config.toml
hidden_act = "tanh_gelu"
extras = ["capped logits"]
decay_fraction = 0.928
MLP neurons of a small language model. Each row is named by its layer, matrix (up: input weights; down: output weights) and neuron, and shows model dimensions 528-719. Each number is 128 + 24 x the weight over its row's rms, rounded and kept within 0 to 255. Numbers have three digits each.
After each neuron's rows, "fires on" lists the tokens most often at its 100 highest values on Wikipedia text that the model never trained on.

L5.up2460:077107110153112125090155120164115155163106143169123152146101148171133165108130134126151168121140121122133116184155164113073174116098089105127150095101111092111080145140121138122148128139124157141132124103123131079145123130105108118143135119120156109136145117173120152103178128157124115111100154137167151150131125103126141116090085138109110147091109133128138150159130145110115115125106112147120105075098174170153101158121118099090150096106127118171142124144166105108137126078162139098125153110137140146117135103115119170144149140170126125109125101093170135134096154164099121135
L5.down2460:180092102107143130180153107122138132106132096104133125134162099155138075147122135149110142140082125134159177138111131119118127124128136135112147149169180124151129128093158141109167152157067153119168151101149122151137121145142129156133155121136117099137087119072120066127145143130135134133152084107134164140153133108108149166141108090146084123135146082138130112135154109136128072134141132150138145156113128149090122109137108135108126140132118134158123105155127132145114118119148118137158149120105110111119131123162096098165154112098089120153110134167070133094146108087137132156
fires on: "\n", ".", " B", " K", ",", "n"

L5.up1332:156152108150092136123140174120120141141162170098105119114145140118098167134118095130126148126108095132148131129131152119128132098120126138145102133127118084149079147071160105142171157130135114184137092136114108104137133151129125154153152137101114105123121125112153147141130160161117126124127122135178107096090110120161126107138106164189160116104140101140146129135148110125067135132101169114149187107132154105172136124092130113143117080129144082127109140142146131125150105111131101156117132140169121122134133130122116162107099144172146125145144125109128093143134158137086114134
L5.down1332:115121165061148113125153098123139089099095160117137095158091166149098102124144131106163149101120127183162120132088130140128137125119132133097131126142162132118137071122124144087103113126110147148182112145139161118068097131120131104133093114108153168110133102133148101099089102120150112164148128146115102086150079142132114163113149081150080134157099167139088161132137103135149164106143130111128095095145115096147115128146149069127102107129130135129153152115090122104120113121097113155137127112133161158119082131165098147138177118079143106139132159131151127122110124109149106131
fires on: " and", ",", " to", ".", " most"

L5.up720:169125108107134120096116087151131150133114116133127129141138089153117125121122112092114099111141076128117120140138134123149149120123096132141142117109121095123128082126134114112104116112142122167132096157106108138110123117103094134136145144107050136128110170115102128123140157173143165160129112105145139158127140120106142146094141135143095125161130118158091151117105123143149161111150149147170090107151122178169126107106158079127181150118153100172101103169099107125150142112109142100077103144134156152115101159120151116146125162129144141142140178120150135098127126098131137125
L5.down720:119112136130124123148113078106135134119133134081100108106131117135155095100129135133101167110103145126130123093112092158176115122157180134116138138130137119138122121142084135121146131153098117091118125127131173109118102102130139124159099067123156115124142133191104108111133102107152097101102120141129097149116109128114148088110115145119117145105116130113128117151135155132146129148128153104119141139112107109125113127133112124097079141116127161128068115141148184152117137137132181114110140119090082122129136103108125099111144127118162115150142123127079101163129164136099165111
fires on: " and", ",", " is", " are", " which"

L5.up1249:157138165118094125111104139155118130098117179110149132098125120085142127144144125089121102107097146121130120109133133124093102105150143137125145101100137138122111143139122148114170167099125110151116109153130113127112110111096129110130142146126145149164143124136147138127102083124160125103136117132107153090118106140128118116094145151130084109107115134143132172120095076142110168171144168114091150121116165120124171126130163122111099164129110068147115076121149136131147155122125076133162120124161163147187163099094121123144129137133135102133118132153147124133103110096098167146
L5.down1249:154080126110137153123153111108126120135166175149181112138080122123111128129136148086124152105128119111177106152116163125191081151100134152148071122125162106174136097124144103102116106120140107115114157157084172133154143114106147131088122074162149103120133107128095124110125118127110149078123098111129120143142121146133140139166090110113146089101113160112138116115056142108150208141133125092105139118090107115109117149149130138105118128101114151165111150108133140137117140158150136138130151137165122086092126097126154120179121108134135131099107177148101118162125129133116171122
fires on: " and", " most", ",", " he"

L5.up2801:072097158116130137146092157147131144108133147138088120129150130144123128114091142135118106102163102119100130096127104127147120072138093160133142139130141132119135134140138130117150157150138160109118146091167154144145144105151156124125103136149122133126134166131091107128138119153099124117184148137120111137110141108178094169156097134149151138154127115147110150151098149109169183147123135106158122139159158114133118124158160127123165099150182163122136103118125102119128096088151145096132143089129152125109108167132119155107121111145142112117129101110140115164131096101134120144
L5.down2801:103115104138106110109087102110119163151159146091111111170097130130111133110132137113136094138100164125176131109150123134129127146122137102114184144171141138159153136148100127122125153138074108145172128142117159098131153142136132145134088089081155099175124152124127112143126112114136137088170131144109115165136129138119138110125166098121120168141161131109096075143092115117132123115136121113131145167160072154174175107112112144122101151087132128121142118122080098145123109094141104127109164147123108117159156102129110127125134125163121148129105118126141140080129088173150097149
fires on: ",", "ert", "an"

L5.up1776:140156130143099120119126146126133111110083137095079177149108114138165121137119110103123202149133122074151154121164162150146141149123177117139120131147103134153094084157152130132146160178147106125161115116122132116130088191118117125113108156151095133113142090136106145139144113154133117113148099134147133104123106159100125101126117107152129165167196122116121132133125093116158166074114165112138111151121089111111105112116128080120125100149133101139125174110132138157094146129148161096140156144153119082117091128137136141144097135144122113133155119065115121159095128095108129126
L5.down1776:129151135124121100133120165122121126167140139130086140132121083095097124154133117136118166103137138122105122075110100108089102126137100118149150161149130089110117135103164160133127099137137111140139108172168112120150164099150145084130115126119111135144108121147099115119137154145085150178162111158065162088139093105091150129094185137128152144139158143143112105145150139133121083113120091152124118152123132111157097081095157160102101071119163135104125101154142102119195157096043083151128097080073152141140120148151131133116152134120175118095131114175153131069106174168218116092
fires on: " 0", " he", " they", " and", " to", " g"

L5.up2683:134110090157098101125148117075107068115113112106097134125137175143143166146109114124111159128113149127110091099112156136125127090138199105135154123141126129130114100091116124136181169094173109122135160138172150101113143136154129103127139088174117114107115140139152160148085170153147133133146092197119076118053118150105128103123130100139100137140127130094133194076130109178090105099126115130158162105175060107128137072125148128102116095094133147115127090119136137153148140107120116148132165108143109120143168102105122105138156161123135126195142158108151121132104117122131114116
L5.down2683:116128135118126116140122158161135122112190132149129128131085145123130110087109156128124181130168185111116108137152109071128115109086114089151131127121163152134101130117085127105137121146133127135107136192119123099160130157143175099127095144160161107114147109154108131110091155136135157162177128109127120081103150109150115093115125127124172117099146119131155146119085117112121112138170146148115160121113129126089149124100107117122153135108164133092121074117094119106081158152180140167127123148084076126152164088144166113128113119127089137145122139076117149125113145170120162127
fires on: " |", ".", " #", " number", ","

L5.up1779:124170140155094106119130149212150104126146173112165095115137104129149122105130121121136107113099139139164141158126157123155114160124136159187153063086131084147090153151150103105128119149123114119111095140108115108113161084081180095123130095124101126140133081092151115089112137147137114085126104117134140115158116092146108039102132130108135122138114114135115172094101137106112127098141144155147162133109149126133156111119160134095124115135153098144113116155122122114131158121181109207122175137086131117104154109119155141117142131094142147157135118141137102086107128093148185120
L5.down1779:122126155130139152119153120120119121140170132153127124129099158116051170147154100144095153121110102094130135123152191127128119098140122101123130154163153137140141119141118120125096145126151137135104125153089103167098103107147121111101106153132190125142154127103152159161105137121116139105102137150146137091110100113123108146130175109133158073125107143116130117131104158125132127164114149111136096155077142158128125133191126126116133104119135141131141121149145103135121107164108105146116119158151139108118114078163121100112173119086117142101159133168131123123076075132146143154
fires on: " and", ",", "s", "ly", " years", "y"

L5.up640:068126120108116152126108150169117115198130135137073184102119170120124156127098115184117151100128080141115115140140103114131124106127077125099127138151147139141112149149125135072113131136111091138099148094130170153107118141159145117108107124113087098130143114123120151137135130119114136095112150127121154154144101069127132133090124104127129092158124109136086184096118152133124156158123131150114115105130127092131160143109110125088186087139129114075179134127150122111146090126134143131158141144161146143141075101115094134130187107153122125096101134119214132177138145127186130123
L5.down640:160142131148100148145129152170136178132134146163134118146117134143102128123126130130131090156111155094132133158114137118152146075096100087113107158119125142139165183145179138104121166118142147185144098103106123147140162131118130115102133086154152129141071122122134147116131103131154100079123153124124173157098109141108134114165128112132128141145129120158098143079172122150140119165133106147170146140126132135097120094113126136096127128103142112111141125171082132114104124097152111117138115120097147137123151125135119090096107139147118128103121143113116144137135144154111116129
fires on: ",", "y", "a", "o"

L5.up1869:112119138158132124111104138184149111163119147124122117144134097078127138167157120129137139087118149137108134123166152153140119147080134130148104115089110128157125125165149102123132102084121138141125122111133107114130093050101172089114157160124129169154095155118063095131159112149105103124118147142171134118130124131128142083151130108112163123144068070139156153083138139166178114129079152096106096122172138123118105068164159104104143093129113150118114145117164076113101166137149169117172163119114129121089165142136131114131108149140057096157176123122147107121074099159154164123
L5.down1869:125174117115096114058127111114087128130123149163104128123126088152105182062159136150149150150144156116175130121067110137147109081131121123128152106147154087105130180101076116107130104167102102119118164176134124112106140176135100134138125153108148143115114107142161133142118089117130075141131097182115129112135135115132161106121110162150147129144143156141117148105104134088166138128139122088158185122094110129124178154118156144140126130090146131101151109107139118164111134108140105123124103157148099117103105138118072099146100100117152137143129113125097103132135132132103136131
fires on: ",", "k", " Ken", " not", " is", " can"

L5.up1634:136116147128087104106132123136098119157153084121096118100127124088144145135139149127118115136115169156102128104125082128158103092145155117130130139113128114097066167109098105113136160134111134155157134139132102145098133138142173104128125125149107160134098148122113136127124163131103102114122120080079129122148138124151104098114129118101161140106059124139085107131126114154129131111153146119131169127143129128158132140132140158089128116127151185113150146142116089100133085139137097158127138149137123112159153148115098151134099155155088130154138104108145113098123085103174127184
L5.down1634:104137170137135116133142122099124150148081147182100114111118123103148132153154128140081124128172141112105133106092139080101110105102137112157166155114094140104114112120112116114093090127142144113158123147159098127120139141141130132147168150142140128096167114134098158104117163070116123121139123149099111133106130092140134162106126135097169158117128132141140146119101129138119098186136129150100104158137092133116139118121132094163139134135116132104081123104109144094136102156128123112106117126136113134093141115137109121102106095128143112126144092131125165136124120147121142127
fires on: ",", " and", ";", " of", " |"

L5.up1123:172151139148118093113105114080104102132149117155150118128114084124142111124123103105121140101162109065097121119195154101093134117152079143120090114109137137118109115143129122108111144124150122120158143150143106124130178135152148133097125129114137101106120125088103159122088108092102116135144170127103127114085102131138110104141126162126144146116124152114107102132115073136123128109098135168118112147121126104106111111140171138158154112124111129145171139127134102109091112148123153049132117092127189124120133105169136119119155111121163110130119129164124091157154140100101153143
L5.down1123:156103146140143155142123126142141126091109106103107167133138110094126134139111160109138127167160196122146132169180110127109151116132121133118106103122072166113133130105142118109151163137110116092115115120137119122158100087123112083162107138105123145153118121162146110085140144111138151126131092137117166153124107106108125157115128134173136129097161130127144133124081134087115093157163116131081156194145122120142123135092137145111119088150157132152139133129102085097128158091150125124097157119090122123155118151081188141134085156119134133134126117120124105149135142129127111054
fires on: "%", " on", " the", "99", " million"

L5.up1115:163142118106127122106084138140119091126148086143138119114167093107129113139140134117135146126090100084136156155152144161147132159139097147145133099125116111091096128133101073105140140139144080149125098144113137099149103140132127116109169123105148162109109132150146134122149139113139100093133103131151138126100131107123135130119130101142138109091104119162093137151148084137137205139142132166104112138106111112140106142131148137149087109142149120124109110127167130107146134110131092146116127109153111154122181113106085150130125157136133100129128112085144112103128159112124143119
L5.down1115:140080133102112127152148167128137086098143140161160137145117168163124123140109149145124137099108080125136147105087130136192136128123182173112151147121120143160094100186124137134116122143135118137138101123125117162120118100093132054120120127113187127134070109113120138132121110099143125141150134141160108084115142117112121149113106096123125125135175160088120162112148163143154131133134150126122108122123118126171118146134142130142110105084132127139106145183128069162103156137142090099136137114178134099120107129157155144151159121086154158139132115110091093110142153090141118164
fires on: ",", " and"

L5.up2600:121132103122117149113142139150163150163103162133097117116133131108142111153149142130085125097169116151116194151130121131159147172104116124112152133102117108108108103102159135142148114116129117158110127100159112147121122148103112073110129166129115131136107170120145184132135136161125118156105091113121086140124110087094134098119098125077145138132144097137148144125106139175144119165131116104141085140160092177116118107116127077118162114143135144108090083100173112106134160149109149090108139148133143139094163154173172171151186166121119149142119112135094134143133089146140114150
L5.down2600:172087138148151075088116125120107126096129102108113131129134136140117113123137148104142106149143127134151131138123150132205121090132168100174114123104158103102144129154073090093131134096098150126136106110139138114082133094115122108124147136121149107081144122135139130131138186135091106101119123127131103151162120135131114134179106122129129097123117162132154114117168121115157146068102122115108151114109123134134100139138133144117118136104126069134130134179114132121069145108157119119107157117138108093148107162104118140169109125192116114115114115087104133110143109110162119084
fires on: ",", "s"

L5.up379:126122145119143112091110127106155151105112173080113156095126152104091155148105126121180162127130135084138159139121108120157114141160100126126079123149160124113128116144090125110144184097128134104153130126158121121167101118114141115152111122128130146144131139135184153190122163096152135155118142135120110135087117107195110169085116116168140091141110137088127106103082122141155163170115111151122124123098122126170137094143135133105170137172131150115111145141116087161143131113160211134119140098101150109140124162110105155116126124138149126119141140110128133123165124073161140095
L5.down379:094105166145128128130119112162106139116128104117108104117146131142111112132119146184135125144141142109128150159129129096155147135173156120133115157073079127114120141155156101205130137146146125099117090110131130138135173134160108095119151146120139083148101122139121115109150140109123114157160155102103114110180162100104163115137121145156078125094126140144179124125119113166170156074099093134095157117133116146129127135110125121105152087158149131104112156088148119102090127123105168173131097114173166110122093134087149138157129133156107088076121131148159089130153147112107104139
fires on: " |", "ti", "|", ",", " the"